config.yaml
num_hidden_layers: 13
hidden_size: 256
num_attention_heads: 4
num_key_value_heads: 1
head_dim: 64
intermediate_size: 1024
vocab_size: 977
hidden_act: "gelu"
norm: "layernorm"
norm_place: "pre"
norm_eps: 1e-06
positions: "rope"
rope_theta: 10000.0
rope_fraction: 0.75
qk_norm: false
attn_scale: 0.125
bias: "none"
tie_word_embeddings: true
parallel_block: true
extras: ["capped logits"]
init: "orth"
init_std_qkv: 0.0506
init_std_o: 0.0
init_std_up: 0.0506
init_std_down: 0.0
optimizer: "adamw"
learning_rate: 0.000994
beta1: 0.9
beta2: 0.98
weight_decay: 0.078
lr_head: 0.0103
warmup_steps: 352
schedule: "wsd"
decay_fraction: 1.0
decay_shape: "linear"
final_lr_fraction: 0.05
batch_tokens: 16384
max_seq_len: 256
doc_mask: true
train_tokens: 179500000
max_steps: 10956
dataset: "wikipedia_en"
MLP neurons of a small language model. Each row is named by its layer, matrix (up: input weights) and neuron, and shows model dimensions 128-255. Each number is 128 + 32 x the weight over its row's rms, rounded and kept within 0 to 255. Numbers have three digits each.
A block is one neuron, or neurons of one layer that tend to fire together. After each block is what it responds to, as a language model described it from the Wikipedia text at the highest values.

L4.up32:152226093147153196124089145130140134080181177098109100128124139091123067154166142109165156068097144094091112115097142136154165136111132146138113159184158095105067094083046113124184139156154131180133105168141191131134118085099117160102153079183145125065165118133093131181093144128096128131104096101095129139129153117113117101186123115099164170105097076172084124122115096136156112144117
L4.up517:149117118124083151097070168109114158134117128069086143149115142143125115184133155147142153096188098110088153201147149130132094115221051102069126133157151134143098180165104127130148159072110161120162122157134109088143116130093199132118124150131083139067143102131159162125150111113075189144155130136096119146136148117161156108209134130107129104095080133128107137110103132153148104150186
L4.up567:171152140053096167119117148088139149094146144159123072158152130059125143132144119160149149180065105098100093116154216130137112170111097126121123136148160155121150108091061119145093066149080111196170108106113149109142089051119146183153082099119153109128139095124098093164167142129116152203110106107127086146133116100166138067110156141154201136136135141077116138116171139125099119167109
L4.up639:162196104089020170154139124097112144146112142051118076168198150187094122130169104156151174149106133097089130112112177117078125070130100104108164111137174104099160096095106139131177145130146124228133107075174109139104149172105101115177123138162133124107053128134094150162179138096107121181150123139119085110213109093110121155102102153163146137154113135128106144104128150152060107107081
L4.up658:103135133116161107156108175109105175102100152114120093183124180099114134076156149129115190223142123137125108181113158140107133143176094159108158126113144091066116111135069112109127134104114157104146123062158079157064057147108103126147122152112147109091160132080081108105111138073149179170136124082075116128130105134138129103141143142166130110127128087154020131135129126180097153160141
L4.up665:155190160140166135118112173164086159104157115101119105126185075096121061171087111135148160188077088147090113118108118143085097094117109128121101125148125085142089097120147095134116154135155129157147117059157160149123096077124203133121136105170102154146096182100100101159189146098138081118121135081073065111185118132162122128190169057084121126081135101168135101116081136133099133138165
L4.up834:142193137164116112107112176120164117133163138118125089185163144105097087177136134144212221142101122111054170126110159139154119094163099122080116175131159060123078122132081147096181145163118163156115126097163108201103158080143134123129133156175085144114137061114147130135116091151062107158124118119181141107119132123168080118150107120120139084106115111168109101115125073075117146101139
L4.up873:084110120144055142102145112118118141114059167111069128157209079114068090128111103106110104132102127107071107134136153118153164119206137123101157146150185090177111066101161127072177183161141141176117099100096140083191169097106158127162128093093113111115156130148170092158111192152077070089147098148073103137122175108137121164140118201164096139125084146115077129130133138096141126163143
Description: St/est word-start fragments

L3.up392:131120110128114145121099097115101169086104126114109132146153081100141073131125114195136115079140090104077169133088120116143132147161084138107125115191156082125057137056160160156109122117132150105130124133116137152168170120142162141130133099108087121104104096146090129120135093158122127147143129130078132101077137141123114141162180134084134134111108105143110137138102118165132097147171
Description: Mid-word fragment continuation

L7.up1:200175129137109119155106140089122192141128129112130097153168101112131152130106108142136144154129135153119158088142152126108145203130100144089102115118184042102173051095087146159150115073109113098160137108138094088125115119110161156096105169101184148128109133096152140156142192185149085156079135068136137054189079133139166165150135120170109122043119060139101181100113092163088101110127
L7.up37:158105122129138118116080152102100136081121104114101089136135185108126125135150095166091110118162121137181114128159143080073121172080125128063060141124163155142138135151096200166099032045134165142131198100145198097108118163131116092180107106181111141106161085122133076086133136115125126168078160074090080142106157151136126136142132080118124149075172091152072170167123156102134121171143
L7.up216:100127157115126128132117092109093141083144155126114135183123099180171113203066087146179153105178129133132156114096145110145139167130094194095147077117131145151084177122071217104094156141119128138145139137068143135137106102142105074138112162090147186083138101092085106080096136134122142199142082124143123096087110159120120188144159154149086131168136110153108172110137135142114104127137
L7.up218:102153136148126137131063111096107116139123133159085138080126189113175145119165135161153162111156134102148169068138160090146108156141094140132105179140132093124107142120063129140084114106112118091130131124161169151116103136157073146109123125125092154121188152104118119127160137141084134155147088154127131148139152192102144145181109131083119153065109164116138123076153104090071105151137
L7.up346:147154144180100102129111111070098146081144148134126111171107064154101153101140118109162061086171121094102122163077145096145094128114122186037103159131139119103129138102152168203145117072110129115123123093143205098099097086130156139171087154176115145076153096086180087141092113138144171182128176112068119087183100171090157231160117179174104095157105129112096100108151150119159127135099
L7.up409:187206077170070106137136123144082185072121134154152111128128181172151142119134111143149144105155087098135133172077116119094118105119103110132091111122148124091153100122144136186084143119133141126126119148105163095145172124089067190135118162131119122086108138088120088128169186189076132090167133083118112140132164160103119138139118078136111082111125074090177130113123164107102043119105
L7.up637:137193160097090148127127102165131180156145176124095144134095111140150104115110103140168148131139148081129124155102106084148116111122076107083097143138142072215124078126104098134105048094146197138186100162103148129137185053149130140134110111108085088115192064098133112157139163127158149144097131130098112144164107142156110247096105118176100122125110093143198123049140098144137079154108
L7.up966:121170136106033083069088184126103134111158173151131114045087110154123140102169101106145093147152150072187145093102152122179133149118115199089095135107201108142174090119113128127135067101128135162119132145049131099145118066127148166128136168117145162124185058112126073118085165126132149200067070095172141127125081114141124114156128141117115138139169108111086065086167168143103089101117
Description: Mid-word name completion

L4.up121:193144144162133132094072122164115153100099107143089068112114127070097175165141139173144069114145070139107110097134153139160141141125081132120123133176147141147145144163106157136124083072106188148143114109091162049145134091105154150124145156155126152164130088137121129121182173125125154105155141062201095055119135126093131125122127066062158145065152123064115170127104138165092119097117
L4.up166:173191066139129162106159113167089126084086163051166098106131137121102098145140158148118117118090132135163164167108131104185120096141074145076097149130187080136163136146113134144168168086123142100146097143109145100158111100099184214037153161112091121103142149160151129145157146144130156171128157084098198126091142130121112132190171055077129136082164115132103095145117185158133130109132
L4.up276:129127102122133107098136123144077154137147107110121156167126073048131102135167147083197106118119148123098129127107150097144087129107134143105057116148144066131115108141111126126132128092112183173172113123096166097145159073095149169094136095161120213116169145148178168148121155161101079162171179122079136096136143099138195146139128163154084062128110151146139109176119152155125154119141
L4.up473:160194149163109058125111152125075161109085130135170105092139100069084185136140161139126138123103146136117099120130168154141098165147134148176105125177156112177150082129098089089203108111106086151121122118139145143152118151089121223126126143164130118150131163131152135133112174139167092166130178109068168102154157144116106168142117078105136088106108074127089202151121129149116148072102
L4.up487:098133098147117072099133161128148090102139088128143143090131094119131136139106125099173185125142150111088126127144178105163158184121127113086085128152148113111178136145110166167147140111135110182146047133109151091137164118098078135121150152110131171140157134102140131166134155175157125175193192024092148131158182140124128106144179026122054097146163131101103161151115140114118153097136
L4.up650:154206102149072140107108140188092184150133150095163119044159057053080155146140063143191109153112163129098156117117105085118145155150115071130098183156172117121115127119129142180159121105160124173148070141121159137194158108125140182130177127202111185135164128164150123127159154154151122185113174081158188122144159114104130107119114047134111137077137082123095145130110140179131135095088
L4.up790:161095044131115134106101146115101107153087146097152144101155088142157147158122108151117124205117098073168156126129147092080106113110104135120091109127182065129143103148122103117125115114107128120189166135107157093139124130095113190100186122152123088156146106145113158124187142111125113205114149107093143150113199213140127147154140074136125121152156131163109145138143187119146153114128
L4.up903:133092087165153152091096159086162115099101163114101121104171110214072178135127118155156173128169157142102132168069167135118176180164103098125130109134192107110168091116072112061148132145127146067099112141052122143163120124072107092167143115147156162096121150105161078159134174157111116134139178091093189106160145137110147133086127070176083141153143064162074191108108122112134120074152
Description: Mid-acronym and initial continuations

L3.up522:101206150186132123088115104105126144128113172103141126154112157067126076130122156117150198120142160102104153141081184114201136116181102171082050095140123080085090107131094188119141159119117157129161163132087079117102139071125104105157129153150106143070118145081120115117127127159077136168070127083110101087156133144130136111130096146178125172130108083146152117138134124178137087123158
Description: Mid-word vowel-consonant fragments

L7.up80:125137139180134137113134056106141138107122129099156105165113135162126155118154099140137182129167174128127168172053110075095118105120053171081120160094127143084133094079129167090135124115085151109149133128095117141141121111080066179185138149117099121087074127116141139100073131111115150126103101151132169136108123158105106197086127165143174162098130035142085098134147079109080134116146
L7.up163:115090050122089145127113125115146122119107163106180084174105192161141132148125052163105118199187209122071096125147127122086102119173128176124076127143218125086127138105102138115162093098139163146096141173109106100127180136034119108137104154064145179145116143130110163065082111178115158159138137135107212070160131179117120162123110108152139155098097109121136080095165099107114108081124
L7.up189:198120109136145117115139112102102151122079107126131126150098078126112134116098111076110109117086189075148124070100159134124154162135110168108114127138155165058138166124155093073212136129105181168127143071109163120156098062154173128109132152093167177105151120138134105161049113153139170152114140133199146099086113120113154109104114110139130133124095136088173129130100085130151122089107
L7.up199:084212182169178152112034145140127120083149152129147123078138137105113145142117078127144180175142104116045149136094134164152105111153115123122124139141199062093090151119125132132167088086152090117120116125109097157121155149093110194120112143129085093140125194109135115103108108141104151143109166117095145119194133141130136096139180150113117167078106147112124171121104111149144108150089
L7.up338:114092125148148155081103125109126125121082138126106123097122187114219133145156161229146209171143147105046153150087142155133141129154142122131042137128119092055124141145055140156146155131155152142154124078100123054124174093119112131155130082086131153131131164128079066144115147133130094158129132081106161137129111194154113146125109120168150198106110127099110133129136138171158130234179
L7.up474:135138119180108192119119103177053137097189110138156137076099113165167170139167102146189109104090137130150130135111155085133139131103135091067098165136174101114149114135166085092117106146146153156166152122115144143156116133139181158113119188089106153094138105091118113129148171174080159122138146076123125079147134185113162160149133083135140129116099114109115085114166169142086082112157
L7.up587:078109069152013105155098126142138117164113166103171113165150122103061166120159147073132118145099105134095094190080163141137142132145125110090099114123149098117102109139134141110135135106113137121072122096098095117151162124103158109177109086151138148055175128127112095163172083087114123185142132183157208132111135161089110139151135135137142133151122188088055130124130120112137158070150
L7.up790:127170127177135190091094171146134115113110165079122143110168047048126113142155123101145117137093164118079109170137195145165119133135110120051125071147133164101103182147111164132128191095169135096137135106178109092149123091026134143104123085113139169124136135128159145153144131121076144104155102126067102135189136143165170117152172100099170124147092086135162191105144166112103120168144
Description: Word continuation after B

L4.up49:151122158140130158106066151144066192080132138185128070136154116109154126162139111125089148156076139155162122109121157120095130167126131148129085200142176110148161068136113147134129108133102169095186114129161125151117120109139151110106079116146111104161167068122109102123107153106130140170105084148170139145232151107163124153179146069167123070090097132127200097067159167139087179108114
L4.up283:136165099160124115167116136146111146139118103086152141110229022141115116119149099124123100139101143094080122105056128160115173160144112134129129150143133089153136119099073137070128169171174168171111146109152135138135179113143102175129056083213162147147132156151153104164091157169102083130127173123115098147158171127113142157077125116142152198156130112137119161114133142134140147122147
L4.up342:184129192102123138133081134084093157094165133117084084105149136084163095164109140141144104089071093127123103120095109110087160144107111172111093131146154102106125096141043138150105122134114207151182133069120181113129143065133113175181108081146123177061111137081101094167174218070101078136167082125143088100192125111144159156127137110121131143118165097101119123114156142128100146118138
L4.up452:131171138120096157117084096159154131126138125146106158064207070090086132156129114117141134090156160074123107126130112067158126122140145150112096156090215123145168151061103128082173101145117161148148107056081116149180160117144176176093145061170164159183178141080167135161086140137095098125139092113128166141156107054050188109110178103190157113138135121115113106099119160132106168184111
L4.up608:103122092136078113117170088121096146107139144198108197113191082095116116139162063138132155103113190107046152161117160133172132120151161161117102177086128151175099141092126149137160157138139106137131119163121116190129192109122128137127124116193117149036190136080106151129135132154095136134166170118121196095125146100130104118161184151218108161111142098150133080120098114147127119200131
L4.up777:179110076185172140133101099141170137097120142163106090123123122096126116140126121148161104115133132132142114125112159083072134107103122152149094174165185132103155112104063119067138162124140178126150115106075155114148166120163111168160101098093126122181097086077088080178133099118127148122138136092144121121131111104112155081154195051119103123077133167150110159104154098119121186158134
L4.up800:090139115146025174062103126112110182139125199190110157139148152105169182099157150131184130170129142128083164164147129146152061128135121107127150130156173120081161090106098181104140153135152112126091092166083070093188150147086093132085116114096117148154163110123093091095154182085157112170094103119128164070181130109133098217121169117167115162133148075120090126080080117103094128140131
L4.up829:133180087138089140152089154149093178148150167106049127066112072150155103176097073144135132140101132185165114152140135111116092091135101112146121101106126133159139115113124146123144125089107163136163118133054121149109123092131156177178092146148085106163171139080143124152129084092033145179104073157071142173110127145136173157148132135110114147116119155163140163121121082167142101149129
Description: Word "to"

L3.up375:142175146141053107120115127085144156088176173131113147073174063144135107175108124126142109103129147154126088107140140110121108144109099132112045160127161090122120099103092089078159157075146176146151060113129106083190209102150126185148111068156108128151167137168163100156141153126111111122151118068113169112170109084180179138145158095198171141122123145155098156127142126082068124149095
Description: Function words after verbs

L7.up54:132127166124077128104084124123071152100112157118105079123103158082145078154175066119113149157119133125126142202072187116121090129122113143081128134119106159142137181121100150124159186130148126090122156082128127071111132073130135164080110123140085149099112100059147092156108153075136147149159122127032113074162081144179187160156080129164114101146127143159202106110143120124117138164109
L7.up339:089128148168153181106123174145111137116126127108115144117117122125147121153129069129136108156197083152149176166127193091101174109132085125041077126129103117099104124136133133141056119110154165106188120109123179155083142092182097086109113145127164146114125060159129142139133138147093125168102208110120105151114159217148111135152111161139076119119073075127078141115155113151128111122186
L7.up387:116156147141123144154160103081092200099100109132089099077112148057093102124161072106140153155119128145120092209110184091106083155173103134157142131106105118159168182103080142130087130127049112121118120102120097130119128156145096128105094134147113157114102167086134140129158124102060167139085111117042116120181137166174172121168143134219126120187090074176108145080127118149109163153135
L7.up494:167144126137105120101139137094117118112114161141111064123197099085111105156131169143128158138123085077097137156123116080095178144155137108124064115113167132160124063164078171105128148174087103114173191107144116084079146099131099097104125143132108190089139086117171160144136102097045160114108170108157127122094159155131163073150173178130151168157109116162134134090084176140088108145150
L7.up671:141138118176113128085115152133093121062120169086121140131141102127156068144130127125130147149126121159125089193162144094206088125183146175086138123145163190141127129118095105176111126155114152118110131097172179114135121096135116120061150183147127140114139107093162062147065136096090176104135160096108108166122155092123121060150096141196177134127108045187127125122079145151074123126171
L7.up686:157157163144121189129119069113053158136130146115114077125160152143128089152151135107082106132176193142133144128123132079186140134124118138077102128091131116149149123120126156149176119155118099125133162124082133155163094037120145145063127131120166186078095150093137126151081122071136197153116133145072122155139058192094207075125082152167084097081161100135144131098160149167171117103143
L7.up694:108162147116089182136101161142147158112086115099118134100137137079129069113105142096144178179118170170117118105103154097158116156139144189037142131175115093084099160146133182094125179139121063134128150045099131151116179143088148113082090103120164173074121108086107124115099123165119154132130135140119184105097156158113178098158100096134146148070097097105144173092107161104138120121151
L7.up907:178133122186092168126096195094134160115162182102032080172136119109138098159180123128140142122186106175096128190098158153161140082139110109097103105103099098104122140120130120071131123167132151156197106086090157149078103118110072139114146160184116101121142128141097162130115143156109119103099172128122116116137189102140124121121137116137075172069111099123103137112150128155125097141108
Description: Mid-word subword fragments

L4.up66:168161140117097188156142207105104126056135140115106140131121132136108163201121112062206142160178089121110078133141083163129155143122080124120104121128160115132159084152145152152129099120115115104187056139137141125184128133114176178088103122160121189119174061136147114157134151108091153175122170087075121073114166132078124133157124165143073143119081102141178073084181121068060141098112
L4.up129:160140120174119137116078140114141136089112170154081085169105088086129184180131145101153149094190059058150123119124135100065149156165096149107074113135116061131095120131126155122113089127044131117140158165173124182096145139151158132094102130158100162087118123088111132166103143131078197137121090148093145167179201154140175115141118156123107123122102085107144117120123108060118121081174
L4.up312:096127119167156177087123150092126141129113132130111142130115082120123185114098111088158174153179116124145144135157163115090100122130107176126066072103088109102116145104101134084131138086157186164169108155101124107150150099079131078166121128116128190167126173089158127126127141120108128156100107124133150145134132127154116113127203109169056111154075109094117094042129165086134073152107
L4.up439:127174114095134127142131118066050137090105112099113130129155097078114139156111105106133141097078127110117157169137198126122130162157098202132077141134126063097074102097136157113165165127114138133165154170156099098117166102078145123131127128167182216098148203135097124122125103109121087111041152136085113186176155147171078119124142143132141123100124101129123145122108156107106066083162
L4.up499:105156135110126101121080139149107122153118156186126105052131075036097138179161169079139203149134081092107138143141169093109153105134092132073076157126096121048128160064108180120124147143121106125140141128200122133123163103122121141173167087189103142096126175105109111129124145161130123173107161080093144082185134160162161181106124154182085197154075108119056172119118110129145140120120
L4.up532:138110163142091116136124116092132139083123164161118081169115077123125169136098133175157184144133108078096163126104157107149133106233093172122128116183097131116107125137107132082168085117063126125170080097085137186102122103133151139068152109073138128164201102133159125181119125111132102118174123122107128082146182137102138075190142100139168161126077081169178167113160112135185084098172
L4.up621:156149152115074130132106091099146191142177108106096069134095131138129102168117096096151177126187090089114107178125142144136229105140089093072052090106110082104129058107140116155153108079116189190134133090131084102064181114076101170095122105138148146146178108109102175089134186113098149140145150144120080107135148149120130121166099102097072131155118056116138175101175117063164131110140
L4.up1018:084142153089086140150121186131091146125116146168171071120188109141106178115139152138152125145127197127100135136112093084062077093160161147103144165222150104114113091115120104123129057094042169094130103159106170097097173152137159136132107146155120114155137111075127091147147162139067135115118120095141189202111183121105189145144129202187068154158111150149178161072172156112074113132136
Description: Mid-word stem fragments

L7.up444:095104136219089153112141106120142178123136169097098149113142117178099167168141129136144127151080179163106129133169164127147116064098166139098072106129180100130181115063149096127185180153103146157155075151057131097157137119075076151143122101144147121176149162192147129174116160166141111125097124118108177115139165115055190114194094120154152093073108173141147124072099133100119110128148
L7.up512:139164111137125151093082126162167170131075131067127097099128105155098124136099163164162113096137132161139113174118099145179156104101152132154121130142130153130166121090077159098178195094143128157128165110028108127093131126158142217111106097177066151177104167182167052155117143114142170108116144123116159122182154093121192098153169105178143121163101134145111134174092127147144150105117
L7.up513:190173116136104169134120164125132162088093112095143104117132126128139115143190074128131075065175112130086136118110140124127188165157151134113099143143138173163150133130143119142126124134160132183122084107168081074184110174100135101123116078110139143117165122104117103107092128081103145207102110103134103039165119126151157167137071211147142093134102139166072161166161148137100175122077
L7.up565:193141096165019138147056211128131144168164150151152086079167101174145123111143076107128114202110138105157131138128141113110148135127117127058076181105169131131150109141067160132130088127151144105191138080077130128120113135113091194119153169125131084184174128122125146097215156114079113163087067106118151096130089072144119148155126072164192114150120127166135087072166098125118205140151
L7.up678:115119165132074105150140108044098192171145101137127142069076072153137099135146130150089106063128127122161103117143118154057123186086142133086116108134134090120153118097142138141171136117135172130128085143103138086145114143151121186113138065138136136125155104162135057198094168152137171144096090036154160144122157094118117135104186160202130149120051107213147112172102121123140137172109
L7.up710:151072104114111165118140112073046126090116200134079167100102164166100107123138074116114111124123148140150074178123117100092136105143120177146135164155145109188120155075097181110118165134165153150136129074145142163108120082109066109134112128145129148183121110164133125096120165131069106107111097013105121113174172100171114152166055138156127091138110095209107099112153143104098159176168
L7.up735:179117093112145159133112157114101105092138154114135109090094104144126113182127121137118109078126204111119183087078133153124107125131116147078120143149166152076124123105127145101137170110176106101115083125092114127212094136088149208079128135152135148141082121197102075182066115090119155129139062027159164130101153164112146132104106168140140111157027111168117131109191134103102125142128
L7.up881:106161137151124144177115091097074152021144108135133093083122071098139115151099110099133121117087154128089118108155118108174178114161096141157082106152183125151143118156100102087187162125146168126119110070114126115163171074079158154129069097130132159147106143149163153173090099150157139130123131062107163106165172143055187122127123158138090120180087109192150142122120093104145107189109
Description: Infinitive/modal before verb

L7.up7:152156197153110183161091156066112151141105172090092124096100138100094097093153164156112169148073076153114126167136123096099162095205139152122142094154116121135087171143117109120088158150104154137170166144171099118138078093113126162162131157123112188071143110100071065107081156130097111119073097104089146140104143113098142193125120136104093145126135115122134138121101124113057126204126
L7.up12:152109090137160205132143110107091167095141175106132124171139056108066144155125097099155147157081125080088098129095122090089142114095056111109128087137141102105083116107102134120187072149108134131143111094216084169121130130113090127166142114093102155130158126102164069143126125137150167129157114149115131049129155129158146142193154166114151155162145110071132116162145137148155156079178
L7.up318:117169129196117135140108120211161134111127151138076135113176126125166127099087148143130093155084130127112187122144148121078078108118096159117110187155103120074153165102126171071112149131128107137114190102130083122084140154097105132114097094110127115066104138103142053123121143147098208106108125099170167078075196146136120125199119144160099175086040107135101140157126104063118082197156
L7.up413:120107098186115173110116117071154116186133126097105087155159145119081162114097131113162103152162178090102148163093103104116213102173071105144103177159121112102095192092140178093115103163080082142179152110122179106143109127065163150128114094141139159160097143139125081133093115140121163160101094126114141064150157168126154087122163137136116125160133064181161148106092127126154153087163
L7.up436:128146157128157191127152114092153109096121139103085112164117103106098146160128117093177148116150082096126149159109124086070134143202177156114075148136116158152104151143056173130135093073094118186137071119166144141166143128109139149137158156077123149074214094120140138116114085117120169174084096100147091152094158070141136065138117120133117173192146063129116154135121078106086105162163
L7.up479:130109129164155177110102166099081121146078156137108176130151164029080078111116128148133122156150130132134212152138141123081167111162079176124137080116111097103137160114115163118117116141072106168171130142168108158127133162153122133178094168122137204125124105116106028134092161175138182168151072111128128142084195168182124159167147171145162121152083144108162107142168117053117144130152
L7.up898:124116138137166158135090100081098171145138094099136140123144102119119122130108174145117060133162132118149188153096096111149132092162078161131201095147157195088108158157110161128147156136135142116136093182104142083176112113096167134138094106179128130135144141137154074098094142153128165143138085150138149167131160164094154195160173133170086144146103096129124131118061180132106143117127
L7.up908:110184146174101107156099131112083101104115117149042111160176170086138139164123086200117154155137014128099136152126143110141167147233137150100139159154158142093060138061042165134125155133075127165164131146120065160129112099076144182122167114118088099148120137105111092166065140155081172161146130144140137105142116126152141164129115138108177172149099145120150100128128123056102135185091
Description: Mid-word subword fragments

L3.up12:178163159128139181137149073143171139089070162102128121050139124148097149156089095090182128105160140107128158101116174109101151119144141212105134118152115079124117124125158136065123155119142175119130128087121108146173141169173160226032113130113168132116114157127116116115126194151108114145113120130096180125120179132175162176126125167146102153070087186093135074146128102063083087098115
Description: Split-word final pieces